Part of a small language model's weights.
Size: 15 layers, width 512, MLP 1536 quick GELU, 40.8M parameters.
Architecture: LayerNorm before each block, rotary positions, no biases in attention or MLP, attention and MLP in parallel.
Training: a variant of Muon for these matrices, 1579M tokens.
MLP neurons of a small language model. Each row is named by its layer, matrix (down: output weights) and neuron, and shows model dimensions 16-111. Each number is 128 + 24 x the weight over its row's rms, rounded and kept within 0 to 255. Numbers have three digits each.
A block is one neuron, or neurons of one layer that tend to fire together. After each block is what it responds to, as a language model described it from the Wikipedia text at the highest values.

L7.down1063:136091152124104144147162145116166117139161101120146135099141131113139105122142064099134130118113115101170123146103113113149112095155115108100184188099072144161134116162088152125137146104084100180147120142117198131133158116107144123121092106134161119148121132145135166144134129158131084127
Responds to: Transitive verb heads. Main verbs, or the final piece of a multi-token verb, that take a direct object next, often after "to" or an auxiliary, e.g. make, gave, en-forced, dis-able.

L7.down950:190100122128096124113140160130120129102120106074146106127150123086130131125119148098090147146155143128132104150139089141124137124145086081142157121139090124098126134150132064148178111122141109099153150127117124116104123092128130122148124123120128086091152103086088137149186120139117120142
Responds to: Indefinite article and quantifiers. The article a (sometimes an) opening a noun phrase after a verb or preposition, plus numbers or quantity words before a noun, e.g. a, five, million.

L7.down1534:156082089165105128118118100109114110126153100088108165139141156133138170143140129109148127131156160145158127155101132160080145123077172140138096097106153140104138092121122148158117111135156134123140138125140127145141153099130108104132120159128148100153143138079103163141113126122122157109
Responds to: Final piece of names. Last word-piece of a multi-token name or proper noun, usually the subject opening a sentence or list entry, like Ntos-o, Good-man, Supreme Court.

L6.down28:122146097079104138110158118141168113128097082165125111121156140113130112169093117137124133105122150153129121089166138140145106118091175084116140148139143097145099133128097116121154100148131146137108103158092149147121136134132172114089137123090119114094123070116092103141125163106110144144
L6.down85:118142152148148140114117159158137113118099085167101150127140115127107108131136089129105168124126152108120126120123124121152166193054174083133162096096128147122103132139132106111145135107134152149129109094166124131122090179130154095112134133138148127133074130104089127102108117115150120135
L6.down309:150137137102118158124130137130115100134104162105101133108140101088103147095098120110165151123106138149165146145140097131149097108133126116117114112112128120127147123113122080162132174141122093185104124160135106116136124120097149104138105116200130105139164140095105133199113123190116127111
L6.down337:184135107116096159101132138136082110141132132128163115094136145129117153117076113139123140127121109130160123117135160167190135150092146136163113122116124110166112115142107133150159113117139146154073114164124153118119123131096110100119114138116148133097116125118115150107137131133153064104
Responds to: Proper-name final pieces. Last word-piece that completes a split proper name, often foreign and in tables or lists, such as Cl|an, Esteb|an, Zuiderdu|in.

L7.down860:156119111115083140144121123109151109104138120108121114109168125163141107148132100145089135129121139169149134099126110075156090136154129131107132158103135158097135121131145130146096138117159089091139153156146128135130104188145165113152126122091129075141131159121152110136146127159101147107
Responds to: Foreign word endings. Word-final pieces ending a non-English or unfamiliar word inside a proper name or title, often before another word: Wielk-im, ander-en, Semain-es.

L5.down240:182131129168144161154125129106109136127111129188115117173072140127085116142163158106115131162144069170138125117112126118156140166132174134090138122120151141110161109133104111167094076131122171138128120103129116085121180110136123129072155124145150134110133129170115122088063117097141091125
L5.down727:181133111124130113145116124149132077120120160129135125091107126141115111097129135102126120117133103118150173135101130133122095157180175129152133129119149138121118103106141164125122084143103167100175133115125182148108132115121140106109130164083152077170158143148086099102105163154103095100
L5.down799:124154154137130147137100138112125155141119088179112137147109150164137092122111151155075105138130112141127107107146073133062116146124100121113116104112163092109128121122122123138148156080128185124147144088127139156110152114144129144162118107133121137124120134137120158146124128121125106171
L5.down1145:105127120148087185141130105156102106116126128166124134119096118163075161127126109107124167131139083101142147128078094134108140114126176111098139129110118122119097144111126130113111147098123158123135123121138099115154105154123067139101124116114088140145137115113104146102106171105113142131
Responds to: Place-name continuation points. Tokens inside or right after a place name where a larger place follows, mostly the comma in "Knoxville, TN" or "Stamford, Connecticut"; also "of" in "University of" and place-name word pieces.

L6.down385:110121099117129120153097135142127080125126110132100107110172148160143129115139167110131159116138127136120143155168104127130109142173109129106119161138111108116155164124140077105135119149138112104099136148126136092124105104122091083156127149111147128127110146128119101115107126124133167135
L6.down549:141139145065101090115095115131111084112150137093146132197152120170141178089117152121153183114097107122109136127101127138089130138131117115076151142134095138093135173123114139132127149157112119141137122141100131114118113129119147138133094113106157163190128109150131112114099145127096119166
L6.down637:115117071130105123143100142126127115125109138095106104121122124153126140123136134133124132120159137146126096132116105135148088146184101099118132138137086095103167154150126103147158168139132094145108112127114104103121121133140102131123083118073118102096150127162139147092133126111129150138
L6.down1082:117106113143123125126120152122091100121125127118129146064088145118147129103120120171134162161120125132131137152151080072144150131055101138141124137141114138137140106129114109139142132115117137130133133177112107137138115136129128162127117164094176122123130126136097167159130121150092115140
Responds to: Final piece of names. Word-final subword pieces that complete a proper name (surname, place, brand), often before a table bar, bracket or "was", e.g. Rand-le, Op-el, Bradsh-aw.

L6.down19:114184122161155125133163099125151131084121103102150143162147094143130102101118100132137117119118141174133138099116127123177114085169107146128146076148128139135167114096165133113137141123138137132082129119120115133194138133151089081114097130095140135163074141134150136116149140118140126188
L6.down209:141101135127115135090134119100145067119109161123108143150155112124135146120134136113147109123164144151142123135105150128164141113177140109175141107106099145138118142137165149154107157109144125153153137111088092148131122113140135132129135124127137094119115131121121122098174087148121133115
L6.down641:108159127118136129096136167133170149112138156163122108150174154116140109121129179134146144102170124129131129099178133145110167095162114098122092119109116132166121092116094145140167150108137137140113107124116136114173102133152116088140143148106124150143165134131137132112132167127133145091
L6.down893:144142132141156165102114110129114091116124129080174142115114119154138129133104112102108152128176161155108188167133085130117160106174139112110135150131153129115097150076095118082096099106119158137150122130108138123169128100123129133116142107140110149163141120156117140131117138128127093109
Responds to: Possessive apostrophe. Apostrophes right after a noun or name, mostly the possessive 's, as in band's, Griffin's, woman's, plus contractions like he'd.

L7.down209:136099130131103132139135156187151129135136134065173116144126109126107108106140145119127143156198164131108120146098143153123160137143128167087127123173111121102127142159129165131088153134097123118159114119124128092151115119147102165133107140121100108152110122133126116117111121123145161094
Responds to: Surname ending pieces. Final word-pieces that complete people's surnames, often Slavic or foreign, in lists and tables, such as Matak-iev, Šuvak-ović, Krasilov-sky.

L7.down319:163148113144125149122072158120068155095110139127093109124154128101108136185150164117129102157154112102135114169094095115096137101237086114118144130137151139166171156132137154146130169142176134120136152123103106141111109149113153087143129143081105107097136162139114149085130127121110112123
Responds to: Slot before a verb. Words that come directly before a main verb, chiefly infinitive "to" after verbs like sought, hoped, chose, also relative who/which, modals (would), and adverbs like also, then.

L5.down574:097142150155130113119133145132135136132090129116104146147117110163078136109091102100116153119136109112167142135093115121150120154105119105138109134111095160110089147109115111151089162128101086126144117146139140095107142142142116110092147158163169106112106157124152135127134144092183129163
L5.down986:150138120179129150165153106146115165099086080138133119118119139122181130123105103137101157092122152159112106113098109147143145105088133110152122131135115109146156135136121113083138146064120072114112200162081166111126124112110114104134125117101108115142139108136144140136074092149137154152
L5.down1425:084114121148170102154137175121143154119112101133089137132092119110126146132133147096107126131138089142141145116095140110153143161097121097111116099099155099134083183117091119134133134120084097147137143131103175130182167122142130108129149120088121148145147156103135134098169113148118128097
L5.down1480:122170105129096100130134118137120151111093106154188151152117144137120141082137140126092129160137135096141141108125120095151122153118111114186082171132145140072107110129130158130114137112159103144165127125137133157157173134161081111138136110132134123135125162162121159105118135083155139107
Responds to: Verb-complement openers. Function words and verb endings that open a verb's object or complement, such as any after avoid or lacked, to after having or decides not, for after fearing, about after warn.

L5.down968:154154132119131111116125144130148118141123142120135106121078164147164084156123156096128145119131097097150142109158155097104120129178143103152112127141121107135133141126083173176131149124120104118130143089112107129147132151163160119135151161138123086118141129156127115123100145093119144098
L5.down1309:113154151103119163109132156128119116163121096120126120115099133154150091096111163139138137128109081127107118099106153146164145165124095163092139113125155112136139103104126144123128130139137140136084149197111160124188114128082179134149103145114137119141126102141103163129110106146102146169
L5.down1454:176125096164103113164110145152157141102134116114154101136124125175084136091119108128077176144116091154122124148103114105115096111132137167165115121151136120145089141160100143132076128112121112138133140167137123155131138125115124115107119104124148092102137141110105117080104136155104121121
L5.down1531:086126103128125111156140138132130140095133133089127126080102100131140106166167147134111159179110178158122163155144134113158094153138112154096084123146105133146114150094154132112116123137134140149117129095111133138164103117140183132110164120123133132121112136177087116105153139117128160138
Responds to: Table cell openings. First token of a cell in wiki tables or semicolon lists, mostly digits (0 in 0–0 scores, 1 in 1.7) or capital M/N (Mostly, M107).

L7.down28:143148119133126136132113138108120119151100117078100139141125107124127131091117139115118132148147148119119120169106132135149127161155113156107174177111127131159100136112135146125145142163100130128111135086148120118138090140126115123143091125129145058136133121079111153098109128154086128129
Responds to: End of proper names. Final token or word piece closing a proper name or title, mostly surnames in tables, lists and rosters (Gilchr-ist, Under-wood, Ch-o), usually before |, ( or and.

L5.down364:109111115140132095148131077082112167139118138133130151112104101085139170128141155109131134091141148116121119121095146103157109101133137101122161139157112109154116143095116131123103111159144116146115111120154144133085137172135122136136106103117156103114145150125114159120144165155135126107
L5.down837:161130158119133144139121103149107117147141150140115100106130108162156160079128109149088135111125175117103144087136137150172142108106136140121140168120112145153138129129164130101106090082116143140085091121153149118106123086154191131122172153107138141096115126110161109116096149145084137096
L5.down1463:098098116107100146131092112171094129118143127111136111100132121157113125142114047150154106136125171104103105107115147107178178182112100147104154110116118097107147113129124108119140152091117138108146121097136137074128141096120132149100102088140133138176140110102130173142121100129114124134
L5.down1508:174133125101101112116130109093113154110121151125136136130147080163093112144146097135181073127182093134115097094119150120119126123129124103134145123163108114115149118142162112145102152183145105149139127128162081080099150146122111113148115124119133140140116113092143165105099090131104148163
Responds to: Word-completing final pieces. Short closing word pieces, especially "in", that finish a word split into several tokens, often names: Sonenshe-in, Pengu-in, Vaugh-n.

L5.down743:134169162145099105096188117127101103152121125101103147131089164114134146150185100144153126131086091129129098153123179177084124143074164123137102113118136116142135067153129082151116109145105130113125130120089127122092156113122149145117101140129100137110108088109108102116171126147157151160
L5.down794:153135129129125114159068165203086084141086134110110114146110142145151118102145145135095114119133198125168127158070130137155104150149127110110162120135119162148136121140137103116105118136150117081102111131116109104096112140093126131107096160068121117092158129163139122124121106129150163117
L5.down1293:139133127133094163142115128180134111128163088132120120145181130158159144088132099153140130133130143134100090155140126140128096153175126179113152108154111133089113140094077132142109136142132122110119125145154132109124147124145147132142117115131107139110116143077143097141128121120135121119
L5.down1407:142112120153116131131121123100099142133090142116116137129132106092096134141131092145118167131092138114179156171097148121167119106068165144076185147081140165129119141126119171129134118116156171140121110138139105130150133082089128112128142121105117120147108149138131126115174140142136118121
Responds to: Final piece of split names. Final subword piece that completes a multi-token proper name or rare word, such as Gheorghiad-is, Catanz-aro, Lefkow-itz, Saras-ota.

L7.down841:143122129133157126174135105093064150119086122150128161155116124101130136100138117158112134135150077136090066099101135101126152117150125125133115114133130135098131143144121113122101115175176113131125114103094131138168147139122153112152143154111085118132119127094164080136153179147139113096
Responds to: Digits inside numbers. Digit tokens within multi-digit numbers, often mid-number, in measurements, scores, years and page ranges, such as 110–115 °C, 59'4'.8 mm, 200'7'.

L5.down188:143127133143131143125139129129142180110139138169078154113117168101108116123095157093107174128111139126143121101136162090188120160083152154089144118153120142123137122169146162145116139103114142118102123139110129120156079154089115109147128126152110136142115135161167112143150120127132144112
L5.down719:128038123095148154150123111152166135117157126168111132135132116080101180120159110103106178131134157100151090166120096108093162107153087094090151148091123185118166130125117171105148141115124118094135137142103155130143151087142124141157108120128128108142155123141075130172139120132130166129
L5.down1039:153138165065123144139093122079123140130169157123137143113145124125131151119154108102142131130139124175113108161135146152140097144148107133125123116153114130116166117123134157130117163102139125145159117113134147094150154066128112136124092128090127174166156178121117138146124143114171124124
L5.down1158:170151134132113141145110142142110121124133158139109125149140159135168134097140141163119126094128096127126116155149107109129133121102100094151113166137073140133136110151098126141126150129131152125148123162079120121136142156117140110131140141129140153170163138147157164082138141140153136111
Responds to: Quantity words before counted nouns. Number and quantity words right before the noun they count, such as few weeks, eight million, 40 years, six columns; also numbers in table cells and score dashes.

L5.down289:135105128129167096140132152087172123110141116121125181153135094139128115178155142133057120145127133163132096122144098128176137188165115099138109101121122067147096156104136110090129108107138107152137116108144081101133107094146128126110155130130097128132085133116118095141122149135083165098
L5.down730:162135140110166145143128113140183079113113149093155138158112159139093148129131161137140176095113122134089127151123098133132077141124134171116145146083120064154099110141107115159164104157147113170171093122096205105143115141113145108154119145132148152105131101153123097126119133123119092157
L5.down1067:129170078117102112140125154102108080133154118139132166131144117179125113128113144129118103135120179135143121160130115119148124141110092133144101126102116150167118130102118142107128155145124124120125138151097134105119179167097124112139121139066143124132116118135095131130155106146150088102
L5.down1093:125123112122133119137122106164166098121155141114149132099146127147165131158102141176099105095151134136124140155160141079137117145124140131096157146156139115162163137087099149114149126098097115134139121112153072127123087081173074125137175114157108142092134137154096127103145120126132152114
Responds to: Proper-name final pieces. Last word piece ending a multi-token proper name, mostly surnames and place names, often in tables or credit lists (Pear-ce, Portno-y, Arund-el).

L5.down353:093110118096130098106112183097151120113129135151112099166137108144136123154109128136149094139132133113147070089133146137182090084182093154119119075155116094093151095143156148084118126114118117191128145158144100160082074148122146141101088118139110092134122127100109143078117121154072134161
L5.down710:122108161144144115083105145119147115165140150091124117092161149101129128077118209100121130120155090165127147149114148129177144138168122091139134094162127111157139141133116133140119124152119119136150136116120117153160113107144101074132139114100089107116160119133065153153122135116089144122
L5.down1020:093133115150121109114152139137095139140132126137137145085179125063181153141154083132140134134133133143154142073131182130200124124202113117157151122096120162121149119164132095130126098137121164117122134112161149101098091124098088160139132082140142147117146160128130148109135145125122113126
L5.down1053:145138168129152165142097151107151153133162132092149128133079100120153184163150125141107108124087171195093151131126124146142134143126111173100128115124144122124141126153130159156127169117119081163154103111117111161164116114129154081142122108117116093133174148148127124123092109130140161147
Responds to: Word-final subword pieces. Closing fragments of multi-piece words, mostly surnames and place names, right before a separator such as |, –, or and, e.g. Boo-her, Balbo-a, Winds-or, Nim-itz.

L6.down735:172135138147140105117142120155131150110090152163134150113147134112071121155126078125131158133113103128148100137118142109140131142134107101132137107156172148156126095132122141123133159123151121130103122151094139129137121118088137166087141112092156146113157118120157146130136147137149137132
L6.down822:174109124119121093137120093134138126198102130171142138095130125105135075118108114087131129110165089137098117119109142135071134148181126168113154157127150118103112149105149128139161131130119135168142075149147096131181122106132161121139141146124148167119135108114144127157125169089136148142
L6.down876:115121138131127180110107105113173128129182078136136160072161117139083104119122109124114164107125124135119159128144120135107126175078148125178117144115144126126135105145117111125128114130157081139127103150076113144116100121145119150108077178118127162139127107127111124144108147092136110118
L6.down1460:156118123140115118161155124125130094144129126122149111123125140152161121167108172168073171129144133140133141109128156117193119165098097151117132133118122124115132067127158159091120130103150123065130135153160142165158126147101174101164096127137130112119169150097130135141103153115126123139
Responds to: Zero digits in tables. The digit 0 as a number or numeral piece in sports statistics tables and score lists, e.g. "| 0+0 |", "2–0;", decades like 1960s.

L5.down33:133130119105107131073116161157135123146129110108135145144159143136132096203172134084148123090101113134163094137113116112096166143168098167151164137168162151074120105120122100132120093126122152150130146096121122156148162105095133136102112102175135159124153107137157064130109131102167085150
L5.down661:150143152136132130131104117107142104123138103139131128145148151126093076157107108137174094163126095105115131124105127123122123116145118141107107131092137173092153130114093127133141148083122110117107147114155129153162108152160099168102154132099120163102145107129096172125130109115096162133
L5.down956:089135132092128128099148116114098134126124151105086086107095142160163159115175112108107120118116140152136153169126111152157145108151155115110116135098167122115113128094125131091131142108099127180164132132096152103111103157145155037146134108125149132133099134144146106154117092123117164086
L5.down1017:162162092105161109136123112151126145158121100135125178115124125149107096143157112140098122110144158156153138141127115087103117138141085100139139118116152164091130123122122128158141145127128090070140141153057112128130159158098111149160140146105127139128153157153120168109153132125152078158
Responds to: Possessive apostrophe. The apostrophe of possessive 's after names or nouns (Webb's, Syria's, Google's), plus "that" after reporting verbs (found that, held that).

L6.down534:141166115137091155108088120113123136140099138122110116170110124134155144164150109058130137087143148122144128151115151124176119133072120156150124103140124156127124095139103098091134107114139130160111127122069114099098150153114115145137145166066138127099149132130158124131165130150129136115
L6.down647:129140147155150166106109113089173170114104108129112146143156129102164118109100145138099147091151102145143135125162142148090152095149177121098110092144131111134156127138153091138151148181122152133115182104131126087189146097117149151144100119119089129163133131084129118135106066093160141143
L6.down895:126148172098117124112115077158178107143123137153125104119118112085149111138116082140146148141125085125136094179129120169103142122147084057111158128133132121173145121124132176169153129143121114166119099099097138125133103099105173169148137129126132168150093116094084129162108103123134088121
L6.down1249:134125105100098157140113159149129107147139120092123137128134127145164141143152139134124161099117118138104154141134163122100174159121139110114141116077131095173158136117154100145127123144145147160114118129117151070107116134162114142169124134136117102175157157126096086112098126138140120115
Responds to: Proper-name final pieces. Final word-piece that completes a multi-token place or proper name, often before Municipality, County, Island or a comma, e.g. Bo-ise, Loth-bury, Teh-ran.

L6.down1054:100159078095101101174087124120123122116159167152129099137123142132134101130120151129165143118101150107070133111116128133087122131188136188162129123103095152134127153156121126156121093117143162153151137178085101139120114151143115140109135120125099083144121109127141116122130134102082105109
L6.down1310:143161134110140117128129137122170112114138108145117086119124137151102167114149123138115129157105119110117118179115081158107130153127110136094160122080146111135125127082129165110135136125140135070121132132097167160158136154142116096118139150123102129134107172062105112115129178128127191113
L6.down1342:114171141149113121188142122147138123105118132120118124129110097177117086114140149106119103090133137099130162123071156135113125144179119104112150131110130156143133104104109144134133164129187144101120116158133125125136151127138146140084140150106108104145144135146193125116065150129096115144
L6.down1509:123181129133159124131157103124168111122125090101151134128110159147158129090096071105127154120137123139130106148173114151118112094108115156178149170144114105152148136138133098112107106163149141145135123159124126123092120145126152149125154168168125141066121105137121150123089135102151115108
Responds to: Personal name pieces. Final or middle pieces of personal names, often in tables or lists, e.g. Ocon, Oldring, Charles R. Brown, Sue Jordan.

L6.down467:134117101177148145103127076090148105124132088148110155126139122137133108129132131128153117118119117133111086094140106153162156126135129150122130147118107130173104121109166188120083131159116093126159116143139169120123125124141135125120173095104145086138124151122105129172095155153128130116
L6.down774:110098129127133141185084164095155114124083183110089148067099119156130143119105118103128161168116118128160086140137152130155140134117104141118106110102138104123105119153108124152121133149170159122139148147133107089116188113124141093101145075109119127092089120129162181144133137115138151134
L6.down961:143151094177113128134087121157144116129092138112131152151122150087144102097143183125131139110124147103126118134145112126121149099118130125146084145128118161160133092129154151135130095128139125133137105162106127150159126109162182134162099167116113134145143109164171160097116127144102115132
L6.down979:095135139124113121163174153088081104099152167134130111139110122136095124144146135133136150110124130151106145164136178129125114147177148143116158162147101073143150095115120150101155167151088153094151104156165139141133151127094103111102133118141121097134087103156136123086089148173108139101
Responds to: Surname-ending word pieces. Final word piece of a multi-token proper name, mostly a person's surname, often before a birth-date bracket or verb, e.g. Oldr-ing, Card-ot, Fow-ler.

L6.down291:107146086103114152100100064122169103132123146136129120158107138098120148147149123107082138082128141145147120099173131124141109132101119105120121126133114107082128118137074119138131158092108126117163108154123123151081128152134186147133139132066089143099096173119141164121155120162110115116
L6.down527:115149162126147142171145121115123096121160138140150085130109123124092123078136106130138128108139137120086126086063108149141129135108121102130132116149123155122123157135125109149115137129138159102164155146140128140155103118104127117151105153152122153091104133081124111107108162214108110121
L6.down635:092122110143110156077106117132161117143126139119135109127120096147104145105141139111084144127102141108131164111141132159130134129117157137144124103122162082143094148163090110160094129132156151137121118156131122110143088169136089157151137146175131126143166092087148134108125148114096120088
L6.down743:108164119132172162109126141096152081108133110118125121094161144139141098124112135140159105155126113147137110180185110067106139129198127134116165151155168163108128103115127131114083135117153116125105160123081126139114138112110115106130107156157078095173151119101111152154104193158093132135
Responds to: Final digits of large numbers. Closing digit pieces of comma-separated numbers such as vote counts, populations and yards, often just before a table cell bar (12,7|20, 445,8|27); weaker on other word-final pieces and closing quotes after titles.

L7.down1468:138137153089135169126135137104145127149121116157110145123143098104126101172123091137144127107138089112126075152144154094099140119093125114133129123112172109134119155112137099110108083141167129158117122086125146148092164087139158135150084145150117094123104168156103142129124158108178143132
Responds to: Numeric cells in tables. Single digits, mostly 1, that open a number or fill a cell in tables and semicolon stat lists, e.g. 1,556,424, 1st, 11th; occasionally mid-word fragments.

L5.down517:085096112113097129167135121119170129146103123130163111135124097188100072094131138138129111160132134120109147127108112117153180107157146120136115108144117111141093133117168146106102125124129103081100122106142141133121114151089155118131123128104128095168138121134123163169170158112099134131
L5.down652:098096123106117148084128137071161087172149093109141149113147131142143140162112111124126127140110120114120114124123101131083147161128154146143108164183129124138126111125120150151110138145177124088138145145167116143097188109115162115134093135153121108122156135120099135141140108145135161127
L5.down660:101117093101152111119077109130143152112093127133098157147163113147100119136174109104121112143128123092140131109124129170148108122129114113120102143072074159140120147147098129133127120098144130095113095138142127131126142104120091118091159169124172128110118112111123086118159106101120116133
L5.down737:098143140123113124157108141141099116067110095115132138152125171155115151133136133125090164135121139130103121090124132114114098104168118103140122125097119153173140135123114149186128131128146140087109128130087083095103150143186136113105152128124123147134118100125143114148081181091178057145
Responds to: Mid-string fragment continuation. Digits or word pieces in the middle of unpredictable strings, like coordinate decimals (77.60|4), chemical IDs and codes, and rare names (Pick|wick, Brat|sig|ovo).

L7.down52:150103151132142123158100151117137152170130126125146150155138107121121120066129146106127125107155141096049141139108107105129076136166168094143135131079131103128161118118125163112099147133134129151094145121093121106109109132121158109125164127084109161107125144112117091145133133089114140123
Responds to: Place-name continuations. Fires inside or right after a city or place name, chiefly the comma before its country or state, as in "Vienna, Austria" and "Nashville, ".

L7.down960:124112126124146143133100155179155127121133122168148190129096127107098130128128140111130121113123063126126151135130117130121165146097104157118124104107103130160120147115120146117128142088169140126112086141117156148104129120117141122122123108120102105060106113102107163142111200148139137137
Responds to: Possessive apostrophe. Apostrophes after a noun or name, mostly marking possessive 's (the band's, Virgil's, the wing's), sometimes contractions like can't; weaker on hyphens and table pipes.

L5.down20:106142134138143129128158179102113094129101099105144113181120134117160131100140117110127143087126100136141108115128156111083148167150129123143116129131143125154109151126137119139143119177094128108146135130074137159089103162095108135146151118126085161126130147135118106112092136078144150152
L5.down783:119094133155150147085145132103147154106106139109114123114115149107118164097103148108138099139137127121141122147168168081148131123139105093133115121140093052129134109156164154104101131112106126152138174112154107151104166112100144105110188147139112132149114130169128123146129180130149166160
L5.down870:172105111167098168104112119103126146113109120172183108139093127137177102122138084132136132100120098118169128138161125173145144124153130134134176145088123107160132090176142105130118126114108105145148111078120174104143134086079126163134141134101131111123148121176086138150098174125136124116
L5.down1305:081114121107127112102134130128153146109113128121157159151141105088140106158124122098078144163121160109115147144179108097088117111132127124133127207143099099148117117121139155116173119155123174154103112102150136136108118119140130145126077135100145162121110155113125081172131147121147126162
Responds to: Surname-final word pieces. Final subword piece of a person's surname, mostly in tables, credit lists and rosters, such as Sher-man, Samp-son, Rhys Mey-ers.

L5.down3:128136162116180141142128147127134102080122114156109115115194166086126136137160103157134108158134113121158131114146118137120110116085134109123138140084105156129094104140128177146130098111113115123078095120124127120189161101164152141132095117159138163097085117124139136149168121132137105120
L5.down646:109149086111127115149114112101131083102103136139135151132131089132120149140146135079111109156135152124181122112105071127099112133125109129111140127139152151159094106141150151130155108083141124138157171106131083107160109182130105107110098135132126104163098101153117102148159114159128117166
L5.down1028:085141126125149151133129112146144138132097102160106075126156109129097126117076121165159153106108168107139136118120154117102113107094109102139131122159098137122112116128136094134160103129137159147124094118080084129143128147141137133118134136131075130128130118135105125107118164145138124119
L5.down1333:162115126139102154182126159110120095122131113074121154127182131164163147130110119112119143119146136086147116135101095118151072119138148114105171171134081161083107117105132081093077123145134108112147112181161193117095103145175128120067128153114151101150105155143088113118124126138124118141
Responds to: Final digits of numbers. Closing digit groups of multi-digit numbers in stats, infoboxes and tables, such as 12,7|20, 1,5|46, 9|24|2.

L5.down79:167163154115114117151147154128146098137145108104131132113137071105099100122153109126166165112099111126122130174122141098094171119175117123122147081133140121162115130130131129112089148133167135127146150088110114121160145121080165161208136149130139114103140079119147153084155142095175125103
L5.down590:126156166117146126143054124110146076106086150123156131118081110122165097147121130110119135166136150114124127137113098153122098156163123107136110136135057165171133149090148100153066148121121091144167172103144135145148105125081141127094103117122094108102149160151136104119136122140128143146
L5.down879:109146161110106108105165116106167129114146130082117136125098159100130106150158118110156142148116153119112106119100140126179121085053093143104073093143130107123138109158146157148134154158111072137143124131121120087133155132100124110158114153100171112106101133094123141111140181165153099096
L5.down937:101136156120138119118157148143103153099130146087106117128089084128133118144103148138132129125151136108160132121167106080165145122153096116151146086111134132157114124081136096120160148112177115142181193151153123137137145148088172109158165109103156104111113144172180134125119130136131122142
Responds to: Relative clause openers. Relative pronouns which, who and that opening a clause right after a noun, often after a comma, e.g. "footballer who plays", "rockets that were".

L6.down234:129163126107165119135153160109107122167118157132148148095075128134124124176157118106139155143105163189061137131115196103106117116200158155124096118121141153097115154082117126089166141136114099133137103118122140160148112114150111131129193082128119136068153094107092097083101110122126144149
L6.down357:145122175118125116169155120118139168132129135129114121118111134136155126118096149135144129142152131099118123141107145083125137129104106087139100102104118087154107113125167149176095156125180118123152132135123136111119141091123140117141124156111107109112153146073171119105152149094135131142
L6.down546:069141111147170087119126142094111186093177127125125140136130137135130106151141095138135161093082141118132116086092164142154137132192128151118130146097120121147123144088113095115126113127111109101145142112101137085186121132141131115133166132150131117130128148089150141077161105088128144125
L6.down991:138133141097102131158109158140124129156128112114163158136148136130128144129141130158127159119114100126106140128131135146120117104065150124103168082140111144122117166094094194151124169189135069169147090135151117147126130171159110149150141174147104138109116104107192114118167113123148162107
Responds to: Comma after place names. Commas right after a city or town name, before its state or country, as in Vienna, Austria; Baltimore, MD; Pasadena, California.

L6.down9:128139120132109149115112128131129096132129102147150138145107146099125135121120093086112143130100074134151146167095089125075114100204111107149136123067134168113153153157095138139152108134166112102092164126165118153116086121119122113104148107112098122165119084156146136136122131105125131119
L6.down847:144119127170082105104165132109145126143133149112084134122114102103097091155136112128141169089152125111160095134114160117136185107156120092132152129100131126093122124184088123155109121185123160144124107102078140113169143109103072096177145130168147112111113107142104119134110168121100134158
L6.down1078:109098079155113098134152113150091141162140111127147097118151122108108097131124112121137114105145112164125121111129178124138142177091107142091110162118127154150129122144126103084149128143097102132102108131129172127108176148091097100136082068139138084111088152122126131097126088098128144102
L6.down1468:143105143169137104087125116145137116119101133143142121098114133079121086171147130129092149165158133096155137074105169151079144104163052113122164134139151146128140137149119121134138165119137112146159156164125106121118133080156121139125142121124147096142124159130116151124136122138131139123
Responds to: Verb-object boundary tokens. Tokens that end a verb or clause link and await its object or clause: reporting/causing verbs (forced, declared, called), that, and, with, commas.